Weights of a small transformer language model.
Architecture: RMSNorm before each block, untied embeddings.
Training: a variant of Muon for these matrices, 6748 steps.
MLP neurons of a small language model. Each row is named by its layer, matrix (gate and up: input weights) and neuron, and shows model dimensions 96-351. Each number is 500 + 50 x the weight over its row's rms, rounded and kept within 0 to 999. Numbers have three digits each. A neuron's up and down rows have the sign that makes its largest values positive.
After each neuron's rows, "fires on" lists the tokens most often at its 100 highest values on Wikipedia text that the model never trained on. A number after a token or word is its count.

L5.gate1705:443533459521457514441487581426480517387435464496424488563453450463541520517560435571531496498576430420444542527476516435516329554602491541475459529521525536402526522435545513491488407524516466503483447538484545493467427481617536558470599472553429464495477494466524490523461632626480519357542463480422524439346484470556520558515412438525445439533463416482466519544478529528512526493379530421535542543513550536464506570443579439520571580487619509522596488505495527537554512492541468504444521533519454534509476474455577458482455480524498418512539552580508546529512487500498471522556513569565590471521486506440486498519498420581552465425568528435432521465449545572461508429468533556449393496500471492510484547457563461476495500464520488499437448512482522572638552548440534
L5.up1705:572456554544490536608488565386470387493442440487506482453533491471570485505475571542440466537544471498400543528528502540489461607488613518543394432539495498467537637510512541408473535553438535521390477394504572585446477579658474565498481540531515497477449475536514557505418571523478554371505471439515488584424489418572508586448498526555395374511493497447542593483619394493544489516487454481549555530512547463520508497499476479543506525546508573558531446556413540553505487495549525602493512515460434521381463473471554433499496481507483468552444616498462491480513558474466593488423469512528570517484480550492452551520536457533553473484598563510561475516460489372509497555560502592409458477559383469517553507426563556573504509490502548552436409518443517518529392464593467
fires on: " val" 15, " Val" 15, " prov" 9, "al" 8, "val" 8, " Sal" 6

L6.gate1477:595431575507481447549500475459496520426432463541538495564576539544503463570421588516504518540505521491416546523417591581498552560485493583503479533472519503514442572550473544449481476489447424564603445579527492483451445484611489497460447534469513492494490456440468496484496463510502468613567522528573534472597483526566556467524442531535538468374420528579483457542418470542530547512495445606460549498444539522531535529603448390461472494492588417432494485455493452601455446488414460500519596389533467446494567502508597528515429491428493559452566544480494528522558438482489481508504446545489594477527514505594498510461582505594425500541480454572500500507493546512455504446517571513433485563542546526483501448549570506473493482509569460502469426495473552494563363524503556
L6.up1477:486484462512557574483488569478484518455585515548549420495473458440487461537471634442518418431523520447458485588487577514482506502541527446542502508530510385552504482470557414461446550517403509453514482463516548392514598501535458464545491551442430421518515508411472612498422458565471493567556562577527486563428594423509509438465591478595462489385495437545509549574481491443502473459474455458480503436527483497553429553467494509479511431467515519539557451450541457481418583533542498471522468412513512561557487522438543534510519428519542513487452494524554478557480574477495455515530522462495496550469569393586568463585576504395523554528405496504545519474430446497564416532552461431549501590522532479499506453579541496531492494542512503476464526477524487574596412529540527
fires on: "\n\n" 30, "as" 12, " bas" 10, "ag" 6, "am" 4

L6.gate1922:509564515425567467449528450524434504554514434549554477476504408511574439516593494540467501455474491556442455471485466554481526476474552473590529401448441477514450503517507541469459474502497533420515613562390460555497549561478483561457523439521541552558577482538557563462537432493532503575489610491562434529498463571581548548524497524454495461537503436484534399518458530559498587435396428469529500498468509452518531564553516516399516505457506570635528455548427445489566439533411468566529496478474525441538533466563465460482439520572465527500412522503476494469548477432494435385567524546458473519478431548495458620512558561491499570447487463605499499495467522521430465523545481539500469590417479436519444567514522431558516537478456598455427519485465501473456528465459540
L6.up1922:524497567539426531504593444454427525520429609515506503436487574434540424470638398501418508477450474424547569551461464513458524391487506535485534447486421554552550482566482642451523475514510599493440486582485491322593525502502446566462534525525555453506583591527499500459488477517522454506544511451549508539547497525548547524542496529530455480427462455459521458498547522526469520453437530500463532542465518456494534583419451478455441555529513452583463451383503455551552498525433444562451461452472510580491442411511532379477529466476542532552513534479518529453502407349518419411543448468516517582431413536480473496491536583504470529474581515501535466501448466530491547576511557476540445561500495454563422522425449466546559463552477534455501472431457466523526536503514413
fires on: "es" 28, "y" 17, "s" 15, "ation" 9, "ion" 6, "ing" 5

L5.gate1726:494572491468542500395500463513520500523433511547549484547457433512574476540593513472447590415483590453542561478557571541534485489496520471533534388516387469488512412446502550505520534549498535561465489564558453581473506600508506521500376424476499526462441599528504467505598542481591509515449424497604533476442508414486522509515540620492492562406474500434475540567500531509473566557514541538501486478373511495520534415555561511518451582457498474487479534448532544438481388415454612546372456517509465494436562471514524476429460520530485469539543557414546518509540583539484417417571505484459507548493495497531432506434503503423458427536494533468503550493491487527498463495529554526584474493588486529570487540471493513516449473476532538506544497507602547506499478524405471
L5.up1726:460445407401521512487516548577488537456493474531486431441424466490509542504480641535514478578542476526550503603538531463522502505571549493510563429509568476474416577500492518480494499537419533441566548534511489484470510497538545478541560553561545671463523473443480500455468500543500479503554540436556513485503500509499453512428549493428501528489523560505579494541499526517504529464553529530500525513472569376512415517465491407472514339507541505439480578543442468592471468452494466515534453454485481536546606515521573559541565412551545516494388440472537475560522456546519463426409457451555506446586427417504496491508469455536473529586433459544330570558533488404526411562504428525491487560504506601538563501505468513473528499466556452473443428499485451476493514481479492
fires on: " design" 16, "ing" 13, "ill" 12, "es" 8, "ure" 6, "ers" 5

L5.gate1567:491410594488519560545474522526458631455539517473485499476481510484535498530453612380422595426524481561483477552533443462471472570493444522508514520461557564463550458591452537597473451472445568534511503501498488537604509417575507474489476413508520541444525462422505401513532409586492403562504698537441473516509392445505428454453517509465430567548472506492420550546562500590448417532496515461547518495462496523483524499501477516510542622529550448488559492423468538523545556475523572461450567433518508463530434559485527542458569448550422454484505478514461527522515491565432550439564447466522535510533487524548519606494461555513531587517515541435554597480538493411438485526499455482456618507529571470531419559628475535461463464424685488531530529516550494458479491451427584
L5.up1567:535598481496432464544470522529473501509474504528502439502618437477499553527567507392516406511525483427432500525537481534426480569496425544516517464455544532422494578531480393495483502444497507563487465471548544476439464577520411474543510429439516439543447508533531424469476439475602464489538387525430491524509549441543453572476545571581514489484553445474556459505541553548555459563523588501541524530402394452447510546515470527484558458484513582489603493486483560491468441547504427413427505562508517437527424482412506409380512408581514493466472470588484401448473481552496470476538501528499521507456513453528489467510530482547509501575560509532511512483450531505496483430434527530536520525472458625424541462540460582512501517489470429542548510485486467479559444563575440
fires on: "p" 47, "d" 5, "ore" 4, "one" 4, "uty" 4, "oll" 4

L5.gate1381:521503586519532468532567543601462507515513494547581509549553585490537528539420526491472547497464426500466462510493481488518412517550543553600517501541519502571445582478419518496396498457450563411542538508537579485476508525423589480461564504465492508504431485595427553498500498486457517486523422465481482597462429605514442430496440466409494456490472525485493514399608490483526429471472457481535530515493482501488512506518497488499526472541395519489519545553470486449423506517511630501547487481531531580497574564527532545482475576552476523544505436501490456563617560423458526554459495486527518540494509441506561577583378494590481554626456618481440599468466418439489512625577414447441653625554456553428565541565546484554475424465495494525581575401461475437439462510554614
L5.up1381:544497468377525580529496523517483590583458484452517460565568480527501489469557463558519577485457450551476500471444448463446431407465551522378490495437546566462411479469495470457441428500400545504461369484368472516464527577473579546533580418480608523460470493556542497524528546561538513494565506536506606461514505438552488472467485521497539438446517460537496435506618427586510464512519500524581491530485443489545508550440434422514446517539627509451533567507513413532571448582528585478438465530526450457470590552485542454430503467398490541539516458515615612513507551396496527522498437491427607552547463579479472485457528486450423573427478466516573475515532524528454512483541476545441565584526477532589513480505539497474490527454498585414449509439603437443452485512468554
fires on: ", and" 21, " and" 18, " married" 10, " and the" 5

L5.gate588:389524474418478581519448404524513521431557442455518513556461513471448493463573482344484541502520600401520457441512594568498456493464496425438518449548609482543519501417404519413543550533527494490537540495517485508469506564509570501434495436436476389499527502459532535624499526459585527476625596438467513474543530507449499512548542476526393485495450538473470455516552386526494534572456507454514470561548492463459450579438531485546520459458536490441487472499470494580524351373501562441528535454527580527522529577468497486545470436472536522565466467468471582493538443452492472461548462472492484519503566576524420494522534549476487381550483472548383518460483457470423502431515532545527456385574518524524547444495615480513488444539434428444493561492510537490487469440487519
L5.up588:517551539453468566509520505555420547445447501498507532530513505484587435556505419436548451476496476491522596650528387497419481551522509495528467575536469447454474491522477583468564510508430548554578447388586517525462517579453520578478378467511469525487505501442447408490497579524461445559512506457457539515556435543504557452498449527514452555493451545540465512514608492487514456477551521466490501483550520505489502558577433488593519424547493511464524637544505543600505537527577489454539608504566559501469513570360497560446460427561492505511509462534460510434435500475454475360498460533502412478494512537483553446577486486488439573456485502470464504471467478519450570511535431546494523500304482492428538519493533446535504526527382424610525464481568510525527522590547590
fires on: "on" 15, "er" 12, "an" 11, "k" 9, "ar" 7

L5.gate1165:509587544556461576565441565434430422432522549475501513533465552505427446552356465521511444517582493496466559447541554507486551487480470511437580471470613478486562477508426503456578423576545504542440514534484550433593450457602477444559496503515588467551555478450503477519587464550531483506606619503476434470446493468522518580544486510433606490542563507458544520495488501552544590477571484394547483444549476650490438503425456581536576537521497508492504527524499532482528485484465480464548470502501485573518574543531516499538527548524452439617532455515397471555565517445459512509543499425460487523524429518532451400515476535499469473478435510580566516577536466539520432480547457532483540490519478547558502569405540399492558530518495503425434474560480661578554445536467504
L5.up1165:555594443486444511481605509467511414446512499527457577553515541549457418545516590482472463483538525501556498489495520463466540405485586485493589571543545380408507445534419571425399503560512472451456436500441548455572539565532568453543511537438468576480403472537527474506472513474527490529546533492458539583510546444442552467473566537476567450511574504435471531519455495524466508451509465487505559501546555566470495502467479518472526512475476562471497519476327517522543461643562499509532495484492536486544555471474484524483548516579566378515502428518524542508525476503477432534485426547533426456426491558520431499509540526478499457415483463586519515454465543549556507533542450549587494441601535543505466537493600456447558560455555575586525484590543507475593469433498526
fires on: "er" 21, "ant" 18, "als" 9, "aj" 5, "ay" 5

L6.gate1113:487578477438577510459550522516486503486503506497494516598501481454402509482555505491521519443586620532486536602550542524538473454549415537500561487502485428531472494519468445467459488559431474421556443620541522454567478496567486520526459523454478430534437380495454440459550570521458532571494519478500464465511462510579549465496533592480581488490461524498580526398612436531506535540496468564653437504518446543470413446528534422484472530427550653575604535511456513491531595451510497516439486459463568533489515526380498484422516562490455431554360544455501509522439467575493518476523406552524471482478609518440506498363491536438425476458519481483436439530653426467564496573507480570410563467501511578450509487508492455531492587525490443520483405494529493440430456559511537
L6.up1113:510515400532551471505508506555462473568467498539496475502605482542521460496454506527578456524528537424556471551497481487541538509440485494412501507566629467561457543535544511509542412478477486436548598488506448547492476441503488504482483471479505590458543506476523523521527459572524481441525554398510546467532560570563556469590546527557395517462459456522503494460505511540466537502508459478482555469493493555589442532544531569564417481520465477472488520526505563549505571428451488540463522488517532520513623596528541415401508510535503431540418561523449453558554443541380503426619531499442585482542544568474490492562534461378494585495487494554481587498442494469403422487566514495536593372505552611455479481502525540476512544532532388495461452442495591482487489447513511
fires on: "r" 28, "p" 13, "al" 9, "r." 6, "ar" 6

L5.gate657:504518478513562518471516484520546521489464451484417490504486497525430535470534589491555505472509531560542508411495497479463499583476502395509455450368582425493486534529374473443453561469501615491460517502471531453441388528497496554491438522508504530456470532475617471444566480575500530501545548495470587429481509427478484497553491534442483451462453448556449418467515502475504500536484553504498473525484432502503492545535511495514533622481502549617554438398504532476594472595491563467477499446513479424495434530541540537497502535554455339515516522613498429534476455521414514468509573540527528502564565567465447547521467469527428505389484516521447508503459440514488502530534530504507503534520421461521510544472516502354545517390507477450401474563437531493467537566480517
L5.up657:550585569592460524522496432430561389469449551474564539468588492560511500529457415508471474456484528546598495500508510510447614552474508430561421557414473430509502505453309406394524509493558527574472512486544500486475526449418550514522519471571496552510431515510583457403497466490462509423502508502491428557419465473536515514512581418480507498505479442409514483535491497523500568529494544473542491496485507491561530554422504577464516506477458477540509586582455455415436565487564512514471414414400664478498460518466504409537565443520463608642492557560459425426404451489512526433499515508511478462422461511426488531434461453446464508404485468455524544535441513480498460484550489473635520526547468457447468484440521426512523470487516495558442537651486483499453514517471417
fires on: "\n" 19, "s" 9, "y" 7, "o" 6, "ut" 5, "ly" 4

L6.gate613:441479512426482575542396455470497516559607515500526465592629491522458615536431616495497544506539572438496461551500450467519493618511445492568487452563512566463572494470465398509463498615432486508479481492533480533462502576515649547480490555450534459469495460456448415487446550525421446524476575500606493459471475427544504442509625497443452517467519542493453516629497570512413558545476512512522483462486490514469417504522534569470441531448509457459555426509442527488507497557500499411473473539435487501473505563576541455458539431673517547484593501455468391563464540532439524505529411496465576480465498462508542496498499483429519428454542546523561556485571466415555474548527463512580505501442528490497528517472462504529478463524489511563518533462507452459540465517520490
L6.up613:505505483449430532481488447483510474510466510432437580586505470587463516534574538540572562527553444442313512556452382474492411487554471458513468540554422456506538479499526539558445517551504457470537424544606472537521580431529440462471460454492532503490425560504493462552475528475513577483520577567515567466438533466477462448579520514530538490424508457500436411475551578510326464520458536451453497548472519481513577428485466555401513532545531542512542481552518516490512579569451440498500466520574485504519435564596537434517421529533543380402506532443471498536420615607494541512533504519479515459531558528555506525583446538515419439559534523461547593555494436458454496582436526516579424552514528508592378477523567542496554461494464484491508482519486463495552576552488565
fires on: " dr" 20, "r" 9, " Dr" 7, "ic" 6, "ance" 6, "ret" 5

L6.gate1749:578497450422485496528461447461457355501464439470469484535496491465623527502479475494447446518521500452399472541487451504487413586492379450516578498519505398397459550529461458380475465392538499478521456496427589576493404498505490436509519553475473552469461509471427423487518512552465504466446536519547490473457413434533538455492496582512585634528530506441494539396442519463546588493567523502466400533535536428597521497445489482494446491543590560464446531576498516478583536511402483389487513570516522493504472585517465528482424463473557485484606580545509519480572494484538536548501539490647474547533499442479515518412477538442598439501500430530501519478604486547587413499552451513493481413506477504477468509521419492545546487586498568587417553525465538532567536528524481
L6.up1749:640507445470492472542482443494489480565460474512566582439435493581478469514450598467450547486542478440482444484483503554463488468491584528503469565532517452508493458533511467458498483468584461517473509520539513600525452508529460449526544439478489460499427557539470589411672482561468506470441384543517549579538520475431523502574483473544485486561506466547498447525514438503487563462518529552475472576464532462488503529453418566585519441557438527402487525533456446521561528446505456440538510555501456516490585412496536494431497487446590477417556521483579565522527529518435492531444570514469563528499487431531451543468479588544556591576545606583486572414505510531441477546445429473455459497425570565431497439443577430582518371496513448599414499535486459462489479510426476
fires on: "u" 17, "ur" 12, "en" 11, "w" 7, "erv" 6

L6.gate1940:412433536467470525505484520486526416448421477557480497518478563516494529497602540423531582399550479451485490513530518492471485488462465569430541508597498572481495440455513504505447401495389418471569548541416490615431525435481382407568462388498505442557514488506531541451571496506604509450472501447509540486483476515519538530527516496489595482522501461461542486574484520508427488513527497513575510418511406495509389394480471511524454495476522509465574511425622471497530438460542418490549495500465450563544508434485428514566509636418501441472508456504480582607480556435552548528519440524524539571521495496527596508493485491459449600464548549468563465432493468536491513612446422483517463446523545491536524438519479461561509439482431459528433537461574462527381542512517486
L6.up1940:433441447543383558505534489430468425573425445550591466455474525520449562557519501497563512470537506586522608467550559524520487520550428473522534484522471534524423461429516495574459462476552540485584535476448470574447529450523468459512436503461432408435500379509545610588508506504489493485544506524506460424508492565521514535479522565512486558501537543503666459445497440545430445470469451459597446494455444479535449480504525430515453530468499520481496530461587478404488391482457419534425483473508429538571514539513506436517528529505543500490501487497491518508416498497510439461556473529454526468526450513482515565494398515450472611471545474547513463488478497486500526492469525408583482465541385587484539543457481440465447503542430419473566498582430508377444504471508587
fires on: "r" 18, " from " 9, "en" 8, "im" 7, "ar" 6, "rom" 5

L6.gate795:506505487541471493523474502495541542506458533427551499453619472521472545498434498570474550470449483376487469563560488414517542551584450489405499474505502530519439499483470502550464491501490562487527502485480487445555459455555511562490530503461470439566484595479525509543506488525415446471468468451522479531503493458506524479450526489508467471541494452504537499467499502537480501603495631502557503425547543482543543405516549451571490470579549478519499517482450452492318525505536553489468441488508488605564491555510571626529398509501379611485449485477419463542503450460533461652509471529412507557592569472524512534519520480418485497522473494461508506459575544514420483483594562440487550533570591487493550487467437492559425551517512582616506528510578493518449448473502535
L6.up795:519600413562486460523441503415513448520478460522489421484531457531566487501491475489492423525591532532433547498508465452530459462465406476417562396481442451541418526536453474438482604645429470396524496456605533425514486516541510519525456487535520503527455431496448567504510467588457441547510548471537552525531486459530568535477525512434519468519435527429465395537501513540545538428570534507486540483474462573417479441409493474429499535486533516538522504483443497532436450481396482453444542546567445475534518571544599470524372449488515496470535445380588487515515509482471426526534387483528551501563488470575403451505505556466496524559468536436507395636541490576456444510592596497583507498519469476537522493590554489439494491481382464565492528521502473495490486548483424
fires on: "um" 19, "m" 8, "ic" 7, "r" 7, "t" 5, "s" 5

L6.gate1081:558432517480514608560548495570509534577482519510533472492443537474400487541415458481452373441559505579409488540555427504599520530575503476466480549507500491509462554534535447395435502547493590491442471470530466505427550501390514555529534475468406509477537478422573461490524534558589538485476557498470508483465415552517434518559524558604415488567484473424400484527511421459488458556421487549473506597476503522512531439563529503419420417493561489596435505562500460431570517534446556506490543503519504539447547491442422560390513498494494555549592435546424505430577589544505485460514452429487510477410540454595495552592487509519512555516448464501481412464454561499564565569640526566413553590520457522492593536506529475527465535435579557527476578485451469552523498467491423
L6.up1081:456560449438540508508440490541482434479523554410461557503542508436477486570499443536534362513544612466477481513476551422427465481527506470400422518476503545511558451405587507515454461531581585541558636473484556518581526488559451559486503453472402540585448507485465582422478540467559429533496533561523451479482430497490580507443436510530400486505449533410475440522480515519409478565510487541496618531496463522532507423542528482497544491469514521406407476510520567392458543454496599540491571562527424437517485539550488557510484390569499546535522589562513516560506450471505532424549537589566449586542466524497465494497529503545521483561534439451543461463556535560577569552604518450445492490501453456558499475532449541503411367555557579455397603532490435493546503570549507
fires on: "\n\n" 41, "rit" 11, "ul" 9, "o" 5, "ad" 4

L5.gate1092:515433436413475457394510475490374491527501527612350452524591548488562452597467424510568558486466550478550493461469489484492469533585409480530540500518415562461500438460470485485579573481462472474455575581500448500472521583492585532443536539510471498552541528443514431514426520463559420450596515611544552433506508513450480567509494498459572479499505441532373519467445567447505475425537517506628502536503463465577504552542532520529507485440534598469501495508475495553581419442519577461533471426492526501477577445491599475524483434506574541423443431492464472574439527522472549454469495564502487445428493387512555584435522477476452439498495462492426576481505567575581506538492555366509530538548429482508495563442548488519510512518545504506500456417574560508459443571577501
L5.up1092:568555441472419432469587500564488409466432562584377426453669465504594518514560508552563536505415530474578542546548444458464531519576471454513505482526445491557426528457461586528479524484406527380530475451514480546516537582588556512464489524438514478541456547426556468512463449519502420419512517619437564488552411431492478590554459508498526529428513513549376572527435526531483417418533471560512497421550519558569529464504495478401509462443555477487500458549499514527595450504501462506452403536579473585440572516455448542504519512412444503484419497498437477517537554392471546501478544459531574498465474462545562479457520528479440461418487473457499560470599540476531556459441560444589499524582465501483468508525451377562431537477573575523560493404546562505476508616531476
fires on: "ost" 12, " most" 11, " time" 9, " part" 8, " trad" 8, "ol" 7

L6.gate1275:548468468478595495453547505534547601464521567452483613431463521435485533502569495546505505513590517476536536515550504477556479549476494518504443524463621540482553478546507571544424530524532491467538468504451558530541458616505526488459489486556587523438498525448539399452477550571403428557479443491506535449459511584548536440496520540453481567477505526592524479463513527497471616496545527469505434447491518598470436559410548464557504486453512410374547525508491431537527361497563413581486452394525543517562553553535456492475453477490609477539474512573419526481558509508503482548577530490555527483517430446550611517486536545514497514502501525516471453518499510515538490455545441518372490527494468486490544457605544625474561490580448491426504531471555497472536485483520448
L6.up1275:503571542555498473519505502527485477491530424438511471513464535383383543497665586500527443505511609511558557422421491510531502458617561525560463493477506510499447544531563421558547504495442488489512438549489480452536499525507469519481403505517482577542426493425505492450531505572443488531361513379549411539521467487608562450552496516486499477450534462438637509440529474502554493509473507509511508586476510564566484515521494501518520410432422535434508454448509436391478436489500522547469559457517526487489542461461518604504457427591537518520515471369568428519523571525548507480460509479425456565479571512510461494482481526587542485545520505479537498514474517504383510538452556518470501464429598512521429523487383519400522381485519490439495493434550499449578463469484442
fires on: "ind" 14, "and" 13, "P" 12, "oc" 6, "v" 5, "ov" 4

L5.gate1270:478515521549576505528455551475534409447480461575460503463501523516515456533537393499476579548527437477569416423493511583538527518543451524577512525525578543469440516482435454421491461479506405514481498517454551496503485536506506453523473443452395468540443548461511507533613503407484456443491457457521482520536503533559517570500442490516557535544506459431477512532604437490496497572483476479513543634463492595541530441461555577572482545489490531390438479515565466493521382545491500435449516485521478493431458511601497464488535442512445469514468479618541497549471451473494479562532507620577459409471582549467427509500529378427625418510397475509365599466554460526508550511479509562401544509529418523517512485474516387442473462545461505526486476500469506493534487531482530
L5.up1270:494542464518498488473467600541493507468501534493521504431550459502497431514519572449544559623440468532565572523421480577484505598462556493550503514550511524418577506518459522618591542503439520456509554505490529486551492613577529502524501594570463599447538484466545479504452402476528491580581484576513448457556551522500531419545525533397433497558402449520478563521562562590488475440400478469513574485502489506433533532455603529525415502443523443504533490568471497517525489405556535421519469487495455476528543535530596497553482459496534373489568480430547484432593499565488543613555488535578499400488489495421597509528391564469587483533495519449502569533588520438471470489449622555473549516506484565479478540547457546404480550453603520478465453559453461514527465507436504
fires on: "ing" 30, "als" 8, "act" 5, "ers" 4, "ed" 4

L6.gate879:490506492458542469476471450443450470535469570544506463626541418418478474450462510488462482552551500384460460504496513511480449488432504525482492570538468447428525612486478481523474534560572510572484494475494590519517540489510522576462461524471461501514470502447470514519518424492528405379444491483464468571488572517437602581522441449451429495517489452508572486475473529586556515521501514518543419453505523503650508419524465567574574471502468509509537534604483502535419495434512448510416444506482451529519573532505448420499484554403442534467485461407532543514535462585433450507511458512467448493493456545508424544575472549498561496460506550417461437492509496506471468530570411529620503467519594429513455476601536544450514436490504526489481504657547531519490538523520533
L6.up879:485430487533492564427587479484531455462512455557502407539504509505506523472515525400410518538482590471486531504567424529569433540526509533461525501377501490478496496534469496471601515485513448534479519394567533480469599467534481526521560466476522545536472483463441442454469470562428480460514481512475552527488421484479577494519594487427501544502539444457501518536559454503476437509532603506542532483474569389535488554514464605425530477483508506424498491549485530515496420526540519454461570497566487425569591502492442531468533579506415483551502531512579559514432476472429497421535456363472360486531421544514555433515471450583545498477557398540465531532562529525523491535575456572524514470508555496446419524571511554565535504544564456548579568545470463408514577481488520
fires on: "ig" 20, "er" 10, "at" 9, "an" 8, "ins" 5

L6.gate1832:535519528516480499470473521527465466479448496484617584537507422529505554479542467514490520523481410545491404534513462492468476441654513542472560577433472482553488406570508456511513553536554486461507557446530614605472453484465450483461486572448466484430442463503561494495539538541532505458588500503480556632457453524519418442525502546446511501588490502452579536464492632478460471489495466461558445555532459457459505567529486502598506481507495558528568423523467471398467481405458503479496511475461464463365538615512546567473496442455476491509570527499485625526507465476463475499578478501512537446411531434489478476464409569413592528531528514518505542436417411577459471519464471447447519595453508552474470472506536536489498513511464388418559448471472450525496581460520603
L6.up1832:489450547539579457462531551486507432495493518446524526506551550517514546507571495513393442603561488463516397573486558447503489507435504564535494545482482519460492540588519509482568534537515494410448516542431422538476496600548507567509552480448469507425556577396488513468489509580519595422536440487561526460520548522443493461532492424526418468561498524503447483541420470515539593552554544430566520515423462560503510515500531558558459493542569580413591575551543477453479506440537501520472506586522467440518540606514558621509560500522548532505487563483490532544525463503535480527495462403486565448474560455522442550543492469517558601537513557530480464561513488549602471450551463534498450447509612525439461511487529544542519423579386525444466471486596437530522458510463545
fires on: "l" 27, "w" 12, "ur" 8, "onn" 5

L6.gate616:400488508422565603558495554481387529492463539569427595481495528380452468459521476479523487506461504566426484444596502416468547589598524565537477456528497542453470389521546486467486533533508543482461559441575552477479444418465556463495506512487597444573533508468423461485507489522498445551557436584505448426512506495415473488490407439467578567404419508497507534544543484416503573607463504507560510545525523553542590460537501490501502506438572409558499455481536470515420603529512494495546543505517428390517477419372449482460496493518480449470467509522555521514532389453526539484508441575559400555499586463639529432473534509475525489467488460582546492496484469522527448534554481471455513493496541502519478594487533533518438476625469544475509474544519471479550517550475512
L6.up616:465549476469387421561455545552549476518555458551492525511465380568469392590497537525545536526494381553482469485497470417504492491563498469500440541507467564562497465467459501497527511627492507459426442535520464445532531561499564582540452555457482405479554450464541472521463504490552412474537480496448575461414461487464519535531428612555409451476572529407497500466536445504453543499479485530527396528464498535533513565531506540455378480491544508507469548509443552478524421597542485475378427504560507497445469551511553535483452480473517543603459530478537469489434498554510410632486585498508515572482556487502580398512515555547595493474587429522552450567451587496426508485571527486500536447496492557555572483534418432509575587513520586430481488459471446417473496572543507
fires on: " of the" 15, " on the" 10, "=" 9, " to the" 9, " in the" 7, " with the" 7

L5.gate463:355526525485476585487590539650490554463482516547486556408468499499413591484537487537526483557459581563394458591530447489457385575541525496476494563485515487548477520389497543500525535473538437535585525513495565509486546529498548472557479503533517437479509515467413540457546499497458613523378484449475526539434465420584482450526608498468508505547481534463467489447480487553477582507547526556501498508573462485535461564420547539604443603446471454431495511468455469526411445395448565498497483511582457541493488498477505472496529568513459476559452480431478481533514481572514527491566435484498432568426516528475545481408450487581470517436509554552404496484472500425425570440493481544515373381550487470494541464441502512487551512452509455430506501484523520588500513527480491
L5.up463:434485490461512530535591467554471549451491617442463529529517453463502476508592506432437567534497580554461514580507466493472488488444400430442420513507452572591526528392497578530489593467524610615625536432545488540537503419532489469563481438531495506443519471446509506479649617526473458489508558440501548605493493464536522468463509443534432499411417503432568436638525427532411513483510517574448513555516448436539529524516587472468469504454485436464486514452472381460450506461522538497457543493565460546523501525532461430523560493461518517469578493418466424553445571510468531545554522440502505453427477494572468517487518545529556474447571537544450497550505484525506581468515509498532448468571469527456605395472410504459565466473470635513475505419502468568491571466451526
fires on: "ut" 26, "ar" 10, "om" 8, "art" 7, "on" 6

L5.gate236:542578552512486655628453565457444491478432508462548506489493428521527463517514477479426501500510395517513434575538620478560423452520563490528451543492531421502545485580439458493521483550559548506495526485455532482589507460499496551516554471523459547473517506448478443454559498459487414449495473457551419522511542537593470507449500399588435368489434442499578418549431460466438498441529535583484609495489500551541576516434503541577466598530515458447490526524473545441462413476518463495488497468499483593486437454468489590417551571479460499420424438520517464511494503479482475584511606535547560429454524523381432543463552530457539469464562509524508567425479556510451542481485544544614598480481439557467497436435516455547485449467497482569417509469454514442496573514502455
L5.up236:485527541579444508569428534553526526488418461496478615401457471554493453482528533554458495465477448474572518484556490521523485498585464458441447428532551470502525525532505565491635463446411567529430492468605523544607565492474432393515558546487549484524495504451536464502524581414471509489507493358515396515515555446427423514529471584687537395437465575498536500605528443541501495426538483517352507430471598535506486413459469451492529517577479503564459459501549458519543504484538522494484560501589433506459468483528479503411476455475520398497443483551437494508546500529483462412526549493519463544483582546501578493471511485534490511576463541540508544601445442537523492521480489485485532534541453468553597422527488473528408588577543591508496436430469478585583553425531447
fires on: "al" 18, "ant" 10, "pt" 8, "ed" 8, "an" 7, " Sal" 6

L5.gate830:528509474467487456534520550507568461471531479488566438532498519481490506590436401586542488414488450550468533447429450485519502490510581553462479397552552468473521508457395446486612549495449508554487428500602570472503549442492416535377488505508518374599410395557429483502644532512615498498612416398456624428490420506471412504584448581511475441408503487487513527488478549620562613509533555522599503513546474538534520474522510510463418533516484392465508483544513537483489463464500481579469579491534538517396601554555493493513410491462607556485534461452427521568483456512514516566362518526519515451522503519526488439538425494491427531443502454499488624544519508469526527480541433565497584558540471523482525414440520456499510411460523481500399482505473478480514546450560553
L5.up830:547554423429427426498535495405546488460507521493531542579547485494463471582442543465521438515555521449488455536503446496542507566486584573492451456546475514465569507428465575566422506492539426482535477519500523510473509480449516539413401421407515531481530586468593548465513512535498500538506505479491605474406403506453489509473501334530506531515626545454512515431517400561553394554508571590512561500479479563467576453558512505542427505484531419503532481522498480530434494507579509511471552517508480445467441407499592496496416518532521521567580593526523518567521467506524421583448512527434566515508453460516436454444582480545477515527537475526577579526559472530475490391524537478438516562576534460489505443458452523468468464558543423537531539487508528508494408522475472
fires on: ", and" 21, ";" 16, " and" 15, "\" and" 8, " and the" 7, "and" 6

L5.gate836:545434526503448555555580446480547470622489454417501491469494532550448522585532352484435475589479474524531483492450493524518495498502514491544443563499431501585527484477520501437457484494554523452473508569508617602577502532411560563550515505563470547473495464499481511552496537519499461522498456478494520565552520537537475554563505418480469524522483482434503556417561456518542457544485492472472464532561523570500519431561482507484536435505523507501467516483517441550502538549483562491609588432580552578436497555545465550482463543406499508503523511464541440398473480429504504459550544520465519504556523469539601505348583477494539584569493466595450455540619560410434568501433301482576522470472497460471452512471539538556582490589605454512515415477493426489486521471515513
L5.up836:567524493518473558451446556438473485496472482518470427541517554475553485582462494460468520448433545565505572510497406446488504558581586464456502567534463530522527497495513478438432577442502567530383596496568500492499456518469497534513542468506534455579454611406519516446451555452510465596544497464448400432533543560465449486490395495533438506515536555485613511442461505492481492517471526488493445488497483463447548498510568542536531593479591441606387527500476487528472455540480462508542465533500453497429445429601430470524567512570527525488529573491516519608481624537486488482525584514447498474570471517573484565449544491488549561479534448541554455509560540449401525474533378501587487464580574404495492491478547559511530512475473425425515564429497526573535475490474435
fires on: "'" 19, "N" 17, "I" 11, "h" 11